From a checkpoint of a small transformer trained on Wikipedia.
Size: 12 layers, 7 heads of 128, MLP 2368 SwiGLU.
Architecture: RMSNorm before each block, rotary positions, no biases in attention or MLP, untied embeddings.
MLP neurons of a small language model. Each row is named by its layer, matrix (gate and up: input weights; down: output weights) and neuron, and shows model dimensions 112-207. Each number is 128 + 24 x the weight over its row's rms, rounded and kept within 0 to 255. Numbers have three digits each. A neuron's up and down rows have the sign that makes its largest values positive.
After each neuron's rows, "fires after" lists the tokens most often just before its 100 highest values on Wikipedia text that the model never trained on; "fires on" lists the tokens most often at its 100 highest values on Wikipedia text that the model never trained on.

L7.gate384:083150114097159161127099150140136139098125091118090133169136113134127105117121110106143137128107145145141133116162145141117108143122132164099103156089124152144109145109143159143126123137086079101140075172138132120091139125140122180138150093105130134149138170119130108127104075157097115121
L7.up384:156100148097133123123102109113119105114112155159081166162128092152134168131133155125161156083102145125176137123117095169149140107127154169112088142142143140112070081147142125146141130097149104156151110157135146109090162144125125140107164069076127129128129151104155117150109116115090103104
L7.down384:160087150084140095102124135112146130123148162147112106111133113165097106095152105163125091133085121158121099148119139151143155135153124140100147143134122108137148097137144153147134146137099136100132133147115140110139155112131114164137139090123084143124160121103107175126121155183148133127
fires after: "-", "\n", "–"
fires on: "-", "mo", "sc"

L7.gate1746:149110151109137149165149168145140122103112128155142095145138171129103120100109107170142185151114128107119120116151117138146099150108143133103116136137120168154140138095134135136112128129127093140180128099125095125108125090107168124148097153095138131126125087103130122112104111129137160094
L7.up1746:093163126157132165147155093141135174096096131096114143118161132156148120114088134122096174131120125111130172120158109134111128156134114133113149101118153137159136118129104118143090149089130140119155096112149126150096121121073161109145053182142131126130115134174128179128136097142135139126
L7.down1746:095140133119100110156141140207139112120157111110098114160138089118108156102095149131145125137101145117120124082156119163114178110150122150099121128105180131097121129106103113098104120131099103199142151128107172151118139137147139124139120155117133070165137160121128175146103054140156147109
fires after: "–", "25", "-", "23", "1"
fires on: " |", "1", "0", "2"

L7.gate492:151115158136157117074182166176151152132133114160134157159125103109107146132108121085115124106124100108140089159100065124117091116118121109176100109089099143165118144120157115115158143107118140130121138125112120119128132162145079119154079131149115113131165150080111121115095125157142160088
L7.up492:170103163125152126135093102107131090121123111133181098126103165101123100120143119076125110132133128136125090092144101158166122081122134113142136127116113133131113159124151115106109071147118136154156157137166152118124110175140098125140088127139110100133126167135125139126139127120124096121
L7.down492:122127158148127144136134120103117157128107121108139139110148109127143151121106117143118102134146095130138113150146138119132143145148140123135117126081108093144145089124128120163137139095161103146107098132116112123102159164110112085159081089113142124159150128103121141151178120152130107111
fires after: "-", "\n"
fires on: "|", "-"

L9.gate878:147129088165165089153134106087159146110132108124101129148125153152124095114111070110115130130110100154124086125103143137097132170187116129157092117127159159104135155104096163090137115098136142164154141104142079140094123146131117134125144131123148108100121098129145144126149112160113168179
L9.up878:134087137120174163109144146165154121137137133167097161098118107157124095097147138144133145080130103161147082154132136108093120136121124128156075114142158096156117066134104112132124102118145129157146105136167107119114170117130133142140106110105110161153133147150150100105120120131142126100
L9.down878:143127145125099082147144115127142159150174128169146112063156139129145094142123121082131155155115158154147068137100120200106120133160105138149085121135154123114132084129138117117112103123136156140144129124111125142137143126118116115144113109128126160137122146134136102135123125158142148164
fires after: " is", " was", " as", ",", "'", " one"
fires on: " the", " one", " their", " part"

L9.gate1062:179178132121153124127132119124136114122140131145115137116155151156133135127172096166145135087142140163138149117118130146103110158133143167149135132153133151133129084154158142153109105114093115102095114102111108154122149113119134159135075140106130117136201102168130111101148111137128175121
L9.up1062:148117143100114127144105117132139136108120139089161118130142116132126138147133159130139116103148127101114123096150081163115080139125128136144118112161136166102142165138112133127147107147138156110123110119155133132107067104093158138111160151130117103095156065133114129138125096176135141132
L9.down1062:140160101106109128093102146109113154097112158119105136154157115117107128121151045133113118126146124151112131118141140119110140110097125110154169106124117133103143140178142139122140092100123106128104127131157134136112135112120149072148112124151103125097148106124100091081100130116159121124
fires after: "|", "-"
fires on: "-", "2", "\n"

L9.gate279:156119135133127125084118119166113116169105148132118117130104102152152174119115122134129102135160157150145106123124115139137137098145147105115121151085156132151135128128124148110162126149105113135111091146148153126111147143167154160149165134106170132155063126148097166131164131144131171117
L9.up279:095142128135095143120095122103114149157125107105088131148137118169150122191119129137123110114129168144120124145129128155140138103142167101102140113140195138109135102141072145140134129141151135131101147201121156095154181140109148114152079112119095134136142114136140143168124123118092124134
L9.down279:131087172140101089121145150147112095160162120134112093150114075095086157118168120109098147148116123092130167127169075140174157121131127137122133152167172085112116138148129126121133148163119131113108141160135155126126109158124137087170157094113092146169109120127092117143144082140124134136
fires after: " |", "|", "."
fires on: "  ", " no"

L9.gate540:146112148137132161096102106120154129134146084108112090089092111119128103153132160139145146123126131117102147162136139157163132111091167112155125125121135070104117084144110105113142130173177126154142122128095133150133108089111138149144142125122158145125103099071151101127127114148176144106
L9.up540:128097131138153115102104105107129118159131074097102138105131115129103148166139139132156107134130137106150121123125138130125128122118189095164115107098104075073132114149114145080131145173156110152105132146166103144156120098119159144148136124125166119137121094122153115109173159154163136090
L9.down540:151096151127135134075124095112147114148142098108094045096069109109112156147145139114128117123100135162102139113160124129130138130119150108118121137103165088107130085142130135133149152147149131153115126112128171157155131115081129126107134128149223152163135112142107143116140126167130133115
fires after: "\n", "idi"
fires on: "|", "-", "on", ";"

L9.gate1052:151141119130158129078136153145101091104100125128111112166180140090129139114132117129192121134118114137138119137089168150125132175130159142190110125142082077148134107144083132115126118129147123104102158150175100146086128134149106153153139100106125117150130119120137076131128131103165091093
L9.up1052:169138157094173133140122132117130135125168075124121133090120114117113130104153132114108139151151102138152126147114151125111113130128122129127143134157111132134106176135174173122118112153163136118126156098172163167137104124135127171147190128153079179140142102145122107105163129114112156139
L9.down1052:123117132118149146114145120118102168117125079154141089129121095091116119112115143132147123152156108145132129105089107129103095099106130130109146151130099104082126145125150124145116135129101093126155158116137133129123077141136140134141116142148119194122135129147127108146121113138139146108
fires after: "\n", "idi", "-", ","
fires on: "|", "-", "on", " Time"

L7.gate255:108095144045174117103150141153132136151140135166154141109140153135108121166135130125087122136107161137112149126132116132138165161117133112160118108142103158106114149169159146162102132118128122097087124147141119120112166136120157091114125117115133131138112078161102120138117111111122157130
L7.up255:125118096120122142140138136113140128087129108111098139147104149127087112157109101109081147114127125156155187127096131142173143130138105161141116082131122087130135153121126129132156146125105120146121085132174144127183122175114079119132167132120126121112163128138063127148103153146086154142
L7.down255:143116117098187138148149139140133125125158132129134142174137111118082144168153099104116159130144131153126139144126122130134119155155156106168208142170102154116093126151106111149113107120093122139057150136137091143119146156105145120120116136094132129113084130124126120132117133142083068102
fires after: "\n\n"
fires on: "="

L9.gate1791:103138149096143130122137106130195097169130104130148171122109153154152099114093131115091093103141086090151164138137145114172144109115080123165068151144109156188111095146137113178114124124132114128168137125137096171103153092157135140118092165147155134125121131135089121162121142120147118142
L9.up1791:116110123109169133113152081157161166135167136108104091154123136153148095120073089108132154143129120209141127103137140141133156105105105120159104155066132172146100158124094091126115149111120113178146097107148091142106172116134142111129059133138099102100104102130121129159144154083155127135
L9.down1791:111136114070122116135127129115131124108153111123100117116102150127098133098150110108144146118132145132145154143146113173147128109145171154132099120117123126159109129095105147131114167170097133095173148132077064119149112155119135143159094090125119134128137148117139141100135149135133161128
fires after: " the", "-", " until", " mid", " late", " of"
fires on: " the", " late", " end", " mid", "-", " early"

L9.gate37:126122109139114095118168151128163117110122117152147129123129165136098126149097143089135097147158141128119145129170129123105155101135146131126129131150157120122125130104131146104157139129119114133134137152134110167158161163154128079139158151121172166080112098122131103130127156108115104078
L9.up37:160096130146136154108141113151119088095133146112135138104105122109110121135137150145128073119119153150136104094137057122130127110112151162145137149148159162170114123112155112169100095107084123179125120165148108151113139153128120116151081162108130168050165094149163122124148116140094123118
L9.down37:123142140105166172147128135118097119139137127130123158150120160105113158133124121180091141120111134137162132117137094146073107155130188129123157130143160100119100162174145142135159121142067133106162128145154117170144143147132116168097166127117112134078132122149140127103135109160111111110
fires after: "\n", ":", " ;"
fires on: "-", " ;"

L7.gate937:134129148127141085154100094118117148131138115173151117101141157121120098120125051131088129098094110142118160173145106164145132158122119078130128137121133120087145141131131108146124120132141091103133117129121153140134136092077135129097141087125103119096133147111101130102151097100109137152
L7.up937:088072130116096115176145115106111145114155126161094105149070144112150107081134091107154139122134135120102131163112129133141166131161121116103131132138119103143109132099065143169114100162110130123154105123147138118143106107138162122100128168129126130116138128151174174199080144134096135169
L7.down937:103127169144101110137109155114143167141096122114162139105117141102158155141169167113121104173115142124095110097123149167146124119105134078114128118135140097153139100118139132122077119148142136107124158109146118159129131090106151160120115135102116107147138121104125157132145171163116129103
fires after: "=", "\n\n", ".", ",", " University"
fires on: "=", " before", ",", " of"

L7.gate1414:145144140165144105155137151128109133155138099108104110141137120168146105157175123106158115139120161135128107145132149113152148094146080090113117096124106188145150134123095112144100124095094116110120085079102159150061129142128164154110127111089130116132094130148148143162064125105142158093
L7.up1414:135174126136143102130129092167127152140136147091153138167164108119130147109104095096154150100156128147111132188120148142172122130194132092185121110100131186135171132123116148111072168143105109140164122091158152158051105128129179118171136109126109123147071140140126160113152137114150123113
L7.down1414:136151107142166158066095139163078109123122104100154134133102152095137109108156123125123186170148119117112112137149088111144111136110156155143145119130150112135146145120081145074091124113127136117110100104141124151137110107159112084166091134119124110095148107122133097125200178115148127115
fires after: " (", " |", " in", " 2", " 1", "|"
fires on: ",", " New", " 2", " 1", "USA", ":"

L7.gate182:136116144112115148104113128144127116161158155115154108082150141110120151136131135134097115134100099095130143119139111148140135123118109134089097149134119131165096125147111140119079118131161113129130138132108155105143177138110173117120111180116126205174117134149109124123124141110132177112
L7.up182:131108120125145158168148183156174146139123124122164104128143117136157189115121129113141139148098132121122139079124142142125120110149113151137097123154096109109097110136131132097102105114111106154127118150115110111127136120098183100168132128145135137138134176161114118129139139143108169161
L7.down182:103112116126112116115122171139087167148149161138146125113164141124157147114110112109119120132114126137135163104124130077157136121119103092086131110107114155130154117096084126135106126117147128142092121100141104109128169154150104089107099134149136146137115145166078121128088117107125107137
fires after: "=", " ="
fires on: "=", ":", " ("

L9.gate100:104133157093183143070095126102166143113143132138126114154151143151159144130113130130157121101095151099112131145133100114125087143097125128082118099117142093104141117144149106115146114103087143127117130150086114078117152129154127148152124126122152111094160140195139131141159110126144088168
L9.up100:151143089130094094151110127102145108137138142110097111082122132140165122153076128131117133099094099164114146134131127077137172129156097152096089134168124097125135119122173156120153142108124129117123129113115149147112099148131083128107156124119075084127129136105136113158113134099115110153
L9.down100:132128123139135098127061134108128136152160131109142142112128122110119125134155057099115114120141113178129157114141093093127126119091149135153156130149129119138099138115162120143142136116126115105160145092104121127140114115151131127123096145099134135100101112154117150072148135146141145128
fires after: "-", "|"
fires on: "-"

L7.gate1837:134174106135154110089163112130160136164151145080086123112107154130160130114128137128144117152101140118129140133128139101105121126124085165125098148063168114130150134142126165089101157135091116144133096120122132087074089145108162132165099125133120102115186137120123111124146137125119137138
L7.up1837:082144082158089142138161149068112182125137132100129166124148117108114134120122168110133106132116134102101132117136146108130107157112132151165097102093136096128149107136151117139103148109151102129148144140065138082103112174155110126166117130094157132121111114140118135123099111131112146155
L7.down1837:086085125114136107133148148120134143111145145094130124107127117139160146138135138147153133123087185112105134129114089108147138098116101130173095146117200120132145129081106118136104114120110139118140152142088123128146128105096142136133169163111122138089140124171121139090146136102082160147
fires after: "\n"
fires on: "-", " |", "ly"

L7.gate140:110123149101165139136140150122127094074102154152154137141131101097096154091126162048132124124105128127109150132089153126157118127108150160145101127118139129142161107120129125166084080061187121193111121128161142130100140156153120157145148142142102071174139105121148183179128140112106125142
L7.up140:154117155117122115135115117134124113138103144081128123094126127118138140081170123148164130124138112110122125118162119131142151117137143137166145105151146120145151108136148130092113138132108179132105130179112149139150135109187147145120144122139125124189122136138120157165093101147168087113
L7.down140:061129146138108110130101140101156139146083140102091152191150136138122167110146109098134120138114109123112083078149116122176160156135121159106105146135103110132131163147114106148121121125135119125120099139141085152139171153142150113109123144070128123122143130115135123124131151168155108129
fires after: "=", ".", "\n\n"
fires on: "\n\n", "\n", "=", "."